From a checkpoint of a small transformer trained on Wikipedia.
Size: width 160, 5 heads of 32, MLP 768 squared ReLU, vocabulary 1342.
MLP neurons of a small language model. Each row is named by its layer, matrix (up: input weights) and neuron, and shows model dimensions 0-159. Each number is 500 + 40 x the weight over its row's rms, rounded and kept within 0 to 999. Numbers have three digits each.
After each neuron's rows, "fires on" lists the tokens most often at its 100 highest values on Wikipedia text that the model never trained on.

L2.up729:421528494529457520526492560470491427457465545439514474594514502514447460538502461425528498550517539523514518484517491467506556533481543471499520474470532476502566532525500550554504417571470516521571471526540548491488527551477578535472481490507566461558401498456455486513497502462578414536512477492577458512532485539431507486480533457449498474495544492506531501461476492510525561419574474476479528521388512515515482462440503514463461453444536465449544542469551537511525520416508478
fires on: "most ", "op ", "more ", "than ", "i", "ost "

L6.up171:524493490441466494522504564465496438520501526549524492473477564524569523507468466484463451478544461545529500548545497511394521531484519462526489546489505502524524477517471482501472553593522558516490552509489541498460449426475480512600555539500544545562479590490438501491557510455381516467464537543525519510449512516554487555448517505568482501500488440501459535504489505463434531506485507519477369540519467514449534493489517415493482394556503506495499534409480552496483536501482524
fires on: "op", "ip", "w", "ap", "r"

L9.up621:562460516526544473402558547483591512506466592453526549506482539417488537529484515478508514526506505533477531496553567496543470471516505477452510456509442525534506434471477532504542464541522484492484525516528537515513497572527518482486524478428493504444561510524531458483515502479545487517538412574401445512490440482480544513528448491454557461500464463470583527505456525492511452556493555549487437525530439566511473489430502553487459446574515433535527451490413523479496521473419474
fires on: "201", "===", "| ", "in ", "\n"

L6.up9:530520457514561505466492459511494568500521517532537551422490485501424584513465534514542476535437464511431523548541501459459503518536541528479525505499523510522490534433466593546497542564525438511472498553491502490522451567527454416476505497466512464427472548503512482465451492482517465543588454474446498501488527523444515507608501438544559493477517466478560506491487507512528529502490536521545506510478413513501472565526471580458491466490443474493457546556443516466545518351523513
fires on: "| ", "- ", "\n", ". ", " ", ") "

L6.up573:519542479479498393479441538455498523513565494567534464538514499455553514559508479498462460475427470517503474528448517511486436541571482470508454576581520522493508516546445445516493551506583467450492461531557538472485518490569493488452490444430402556450506449548511483510561503503426531456486511489480444581538503496521508468559474467509508440475538538409495505542518519540537520504487475541518505524541526414469474496562530463522557480512487583486549438496462519449510436470528464
fires on: "and ", "th ", "to ", "es", "the ", "early "

L7.up134:513525443504477557550546560442552539504505511522488507528546488452482472475435492544557479474517533556491540524432524486550609502528500528463528537501578526486500514454568505463480511466508503441455559500488528451460505485480474424497550533531475533497490425471473493467483488460489482498497453481547413501543555459406527445514536566416518530452481460480535506449490432511484525426506503482487485486527480459546485445471523507426474496453526504535454419525547488474611489497588593
fires on: "th", "h", "el", "i", "al", "et"

L6.up287:519510463528538508480474530504517533543523479476529488453487510521443490486547621485466473477546495428553513500550607548432478567569474486523505461517432534468431464486407540452450450523568475493516504434588439509547512445488513495457463544474565457464485483544481584508498481539530483510531478548531515488458480535410495569507486473567489541478520488496606477495413514479522438513462535513461510494479512475522468501552463569483533440527512478541494509489511578466521492472500453
fires on: "p", "n", "er", "w", "l", "orn"

L2.up291:480517500453490563451503521495533551515487536560433502470541473511538554431499518472452477427463519479487441503487471453486520543463453453536445500536528526505463520473520538543469449452486489484533535502418484491433541529478499473533538461528505528567467447396468527490516538502438528529436556491514489543508501496443600484447516560432443402526502491465464533540517508434543481518586458450526525515509582504546511548518476477551468557495528539498470528474443622475483537550470528
fires on: "ed ", "| ", "at ", "led ", "om ", "ath"

L2.up5:482518550461488533466498568510541510560500489439447510535505449544472545512488482488452525467479517429503537471596458492515472557556526522507442528503453478562529492501590484504500523509531416541514598482558480405502527538475522448531577487504548534527428481479468512457477436521470466534442521521499506506428432491552524451471547558519502542476463511508504413460419559492522496463551472484512504486468485435504523451514587523560509450513478497495445516472570512558477488587446514
fires on: "at", "ot", "ed "

L5.up438:509454507566515460477490622494505490499547464478505489513541433558480558476507438532545524498464579493577497509478500468558483540516495526501441561484488453539497441455540536546531538547468502479529453484548498369555562495522484504478411528521530548475448543513503478476526436472475497512461473495583494508547449527540491517509507480518507572442500519483565490515459434510451520546513574437515474459457493430575487428534483491561541487488529532471526442443493452484440471498460552
fires on: "/", "um", "ot", "im", "ord", "ard"

L9.up71:444515470423505527479461524429477494527493554538517431504531529541498548465557584473506502468463541487520509580537554501546495638473501580529498490525459544479530543536505478436491560431534515442527447463564503516505489519488446481567516537456490471440467470531467519583466475482475511535515449472475503510570570473526460495439515508497470504547563475554516436488467478496496488496503523518502424456476498409559485508430472527497522474517435442487496502575509552460507428463566484
fires on: "li", "el", "ear", "er", "n", "ep"

L2.up135:521510438532559459524532387509469599531479497545544547495505576520522512499449417478479460467483511421525525470443438539427413521517478550458482525501542483537519497507481510579530496515523509525481538515491508458438516467473466534530485484447441528528498472537495519562564473489528457542462563460444437506518472482509520499490506495512470483491529543495555525523506511554449482437560591479555529456512519519501514476549462492526588485477488488376459401547544499504544536439498479
fires on: ".", "y", "ts", "fe", "ence ", "ek"

L9.up407:547514558442534494442434560487519569448431526464526488484477482491466533481521566505563509518498508580530510432521505472505534481496533464480484516489563475457581481505537450488469506452504540426571460476497512544540483454531472479487467471447524526510468496464510504529514546465515485487456454453441490515499441500494496447542562503482477532461469579603481587493519480521477444466599483479560461434494516561592511511517544512558495425496477399530525479492500473454544549429439475
fires on: "b", "or", "Or", "ri", "wi", "| "

L9.up718:513441572572489456539491517568504502493510496459488477496493506447474528467524441449488455500527525537546466510484506499532485509583428506509491497500564471484581494520528472510463472541389462454536508485506445500486520519551454505508513591548497449545482435521525472501490486521398477515559505562509506566520499542493542437544500516379520459463531503381492526503585534480451488512529476512557447420442494492519560505500493450560486486536511583441540460478557489492529512487467545
fires on: "ed", "A", "a", "ar", "al"

L8.up253:479550559476484490445584503489527511579491526517500582463488517498457449495475488487469486442491509492490505524487494510511522478551488422489463544503519473446474489561454564502455512460505504481529526510507461406508556462443481497522511527560479474452559520486514468529581548507487547490560534424474489611610539457447509486502476520451433509533475536491546479494569456415494447518480543457582459535542511510532467541488443505541507477439503557500480439459496553384482531474502556
fires on: "| ", "ac"

L6.up666:507501510538518519482578459497537506503444438506500453485545495486462417441493501471520493555477506552502576497607454526454524425568491501494476492512590438449454542469447496580560472526451508492577440505438500461531510537457563519501494563561507505442471556551517460469431484446501483474557522505543461468493522537545492581472568497480476480518482511495519432490540520473542572375562519482472486534437531535516496532483444476524478438551529508496484478477508529538484503450496486
fires on: "more ", "inc", "co", "all ", "most "

L9.up120:495540561548455437463516502492505533511498552521540508450452527548442439545595457469535533461420463497510485579541534510528440518476492502452464472494500486399521480503443434513474546513497456553513495439496415390524510536470554479563494436477464481452522505543513502533533533453495510457499543485490519528571521477549583486515485510555530477558472534456383450487484496450513574456481473592552530561487510574528475499518478510517527511527558493474496503505461524529503518483527555
fires on: "ap", "ac", "al", "Wh", "wh", "dec"

L8.up177:530504566499433535511419547485455479478532466444454550551519484489598516427502559508508415431476511521545435488520459479507460540524457501503427545494518456519537484515495545519442532481493454506524504534508539421439466507458490525527556586469553519543507573483536447513497495536517479490498460506451515549536491537449521437533452520485498504469510499491566450487518536461571468539449528545540543547505495518532443474516432473456500510463502495539517506531564506361457500424434549
fires on: "| ", "cl", "1 ", "0 ", "9 ", "New "

L2.up638:479495476535478463558579447480489586477508561496596462540510482511484485461478421476457496552483491503556431452472418552568504517479439537514523483466512530457440510443495422495499576486427553474559469473481556514490566482518438484483447592550441495548495482499504578559464473513443505520560496520530492472526444557481502512508560526443427555516554550488485462536488518421496436567514469486506504480503516536441521526479497484489489517460573479452484509479517523503530499482526582
fires on: "ed", "au", "a", "ass", "oc", "em"

L5.up570:497428472455506514493531532508479470482429508459462439513543533413536495489458481433540547475492509407512507473479524538599539512495519481543466541537496543536478452487526464426507395435434492523480482517459551508556492464506553447480483480488508495427455475466497445494477491489515475458501561533471536610561477467560526469545517542447556449546556570486480523574481514475520479468504511495520536554527589498532520529571511529494481496433521544466496503406512528515515457553448551
fires on: "ch ", "ese ", "ish ", "man ", "American "

L8.up74:450529554475542485507482403473533530508482516407469480520539472393481399510483489523481489555498515553514502487450464550471554524511521526589566435543505506509500561454526521470528532475496529541493518482466474436526545481499604497530512468518521490510511472516484504511503488462504468421475493471567508452428521536475523499561488481451488522469530471522475486412536451557556496512503495406524534473511487412600529472502536523486564484465476500580580416503545516515545444521505529
fires on: "a", "i", "h", "ess", "cent", "and"

L7.up506:508575610525411473485468457586499418623532468467527473447501486449453518540509473437498500549516520478588512556479514504560461529478482590452417504519490473489501487483520505461452519487494500503555504526582539515547498482493469510480527582510541508444516388424556510497467483537537494519541525464421502474445516541500548472549463523456527540476434460454448472509523499450522577518552465503470505504458536500497500524450513450490565497499511481470551537485490524498523516545479490
fires on: "ar", "ul", "a", "d"

L2.up107:486504525441478501489535555440526521476528520537478583492454545546464508461495524495475543454456483498487561531473478469517543445474494518566514513495511481502539511506470539555498532473514456537560540467483428397474509480470495451483532532533494507457523507493372499563552452437416486522542546554427479507509463484462545556551596603402450534426451505511452507507541463481493499535472449516577442561514465509516526496549455498473525484413486489476503513486554511453483489544482473
fires on: "ac", "ap", "ship", "et", "ation"

L6.up247:424458463492439457476464485522516493560453538470423516509495494492487550460418521513494526500497509511494586529566444520449475460446489593451506543488509535499445490424501551489451558435504522499535468510474462486565453525506532499507552480509531443537480403496450590491547570596504492482479470525542598522472467531517575522474567557511472534520489498464470543545559447472404531495481495461502483496439501516526454480475488517546536475428524502450479488526556536459504558496533500
fires on: "in", "ine", "0", "ation"

L2.up331:465453575503378445525570512493510514406546490478502463482509511427477495429486496539482551518494549502454493539479533464495511489535453557599553572530490524587475460471511477524475465446460505553553491482504518468483533475492401497518535566546526436531527457465517541527520528503473534473486477471522459579500512515508520540464490537480472513511536520453507463513526548426431407537496519467521450519471473592488480509488468498525417520519521533431407499526577502514524511556498537
fires on: "at ", "ed", "ar", "as", "by", "on "

L8.up431:534519534484509505451469540470481426489510566494506481517523542504457526447501399491482478585556456480508541496571536548494463474508537488509514450523452502571553526497521469464436515521452659523453559499510426475494518530515525513537492441505516542392481544509517539510545428469417451554509493525558519506474523507455436501480514488438474528522512525510416554448524515507447516495472475530471436488519494566477508450454492429504523490456472514545567520442473460539497519515526577
fires on: "ap", "b", "cap", "p", "op", "G"

L7.up319:558557497485470411496489477532488511476480496530536547558523505473511491502517478481568426509429554512548441489486522580517467477471530457570402505485520481547498444562457506508519477583345504485469482435490475536563539583491471481520504503490488491510440506535516457544515526541496533461517463435484494541515502546467514525481451542495404483502454473431469492556573454553424508523491512469528554458493508571512496512465547497483491480539543515449491487444521511545495564510448576
fires on: "A", "Rus", "a", "pos", "U"

L9.up148:530510551522551566555488549502515524500435487456547474464433593499453521426463476453516479511527485472434513475505463514586534503575424488548511443435525504453475513522495486442512503483478470447530535519501485541528526550527498478485443504485521516540422476575478499556434509447483498502444512587547455502513448510489535458478496611499481531485469510434508477456499515474466485492567539468528468488534551546575529562507502522540513436510365457524480516437520502479564451499463485
fires on: "or", "\n", "str", "ec", "b"

L6.up210:519506451495551364522472560519521512542562534551490475505484483493552442495528496468484536501458539450518518486471457518503462523533426472566508557479504525470496439576524495451456538522468539506446526482510530476526502531468581542543477426553545497456448529438530451458495478528470492581507533505443514632489461464485494463499452559537542445530535497484553461551513480531482549510500472506463549523491434519490479469452464447542482477454540571431524527477487522493583429425516494
fires on: "and ", "early ", "of ", "or ", "pres"

L5.up670:440504507506556517540484510542522513496439513483563480495508555549460477458501465556479545524495477422532521464573449506533465515420505569518437535477519554551518555504571451452460491460472457456491496458472437509502546517516483497471574483515555503535462490567478556571545445549469512567489491512500465444449407466523526532474442475572561545522449496432558557465518546511553514420431477434511553508470422548451461490491511480501556471552483512445466531471486506476448521519495508
fires on: "en", "ul", ".", "at", "an", "per"

L9.up292:465483478549487457475510450489474476478464555510517578514515515454498519456510532457521503519461403448494469544537509554542515542497479545544554483512556484520502552457460454494525533473500487470521421468495434537464480535437573512510477477432423544573498523458469489565449455562515514572449538476486542455526519457489418467448496488488521506513473425504571499544511536575513493547554600545450483531441496513456529547494421576494501494524473481597550545484493491455537429476500489
fires on: "e", "m", "oci", "tion", "om"

L8.up521:577509554519475513448525516496540425459498576468433502502502456493547526507487517473467492543507463484506524494502486417532523514555556533527541543584464509510451510475446542517523499516540509454452465443419513525564467493450552559466509457451523493472440499430527449504598464459487510484502507511508465492555435507481591495470521450485504479425539504533542463477493465469537459481515530497457472527539555486552485570475429514422554463530519448446535524517473500508502638550520433
fires on: ": ", "of ", "in ", "for ", "\n", "to "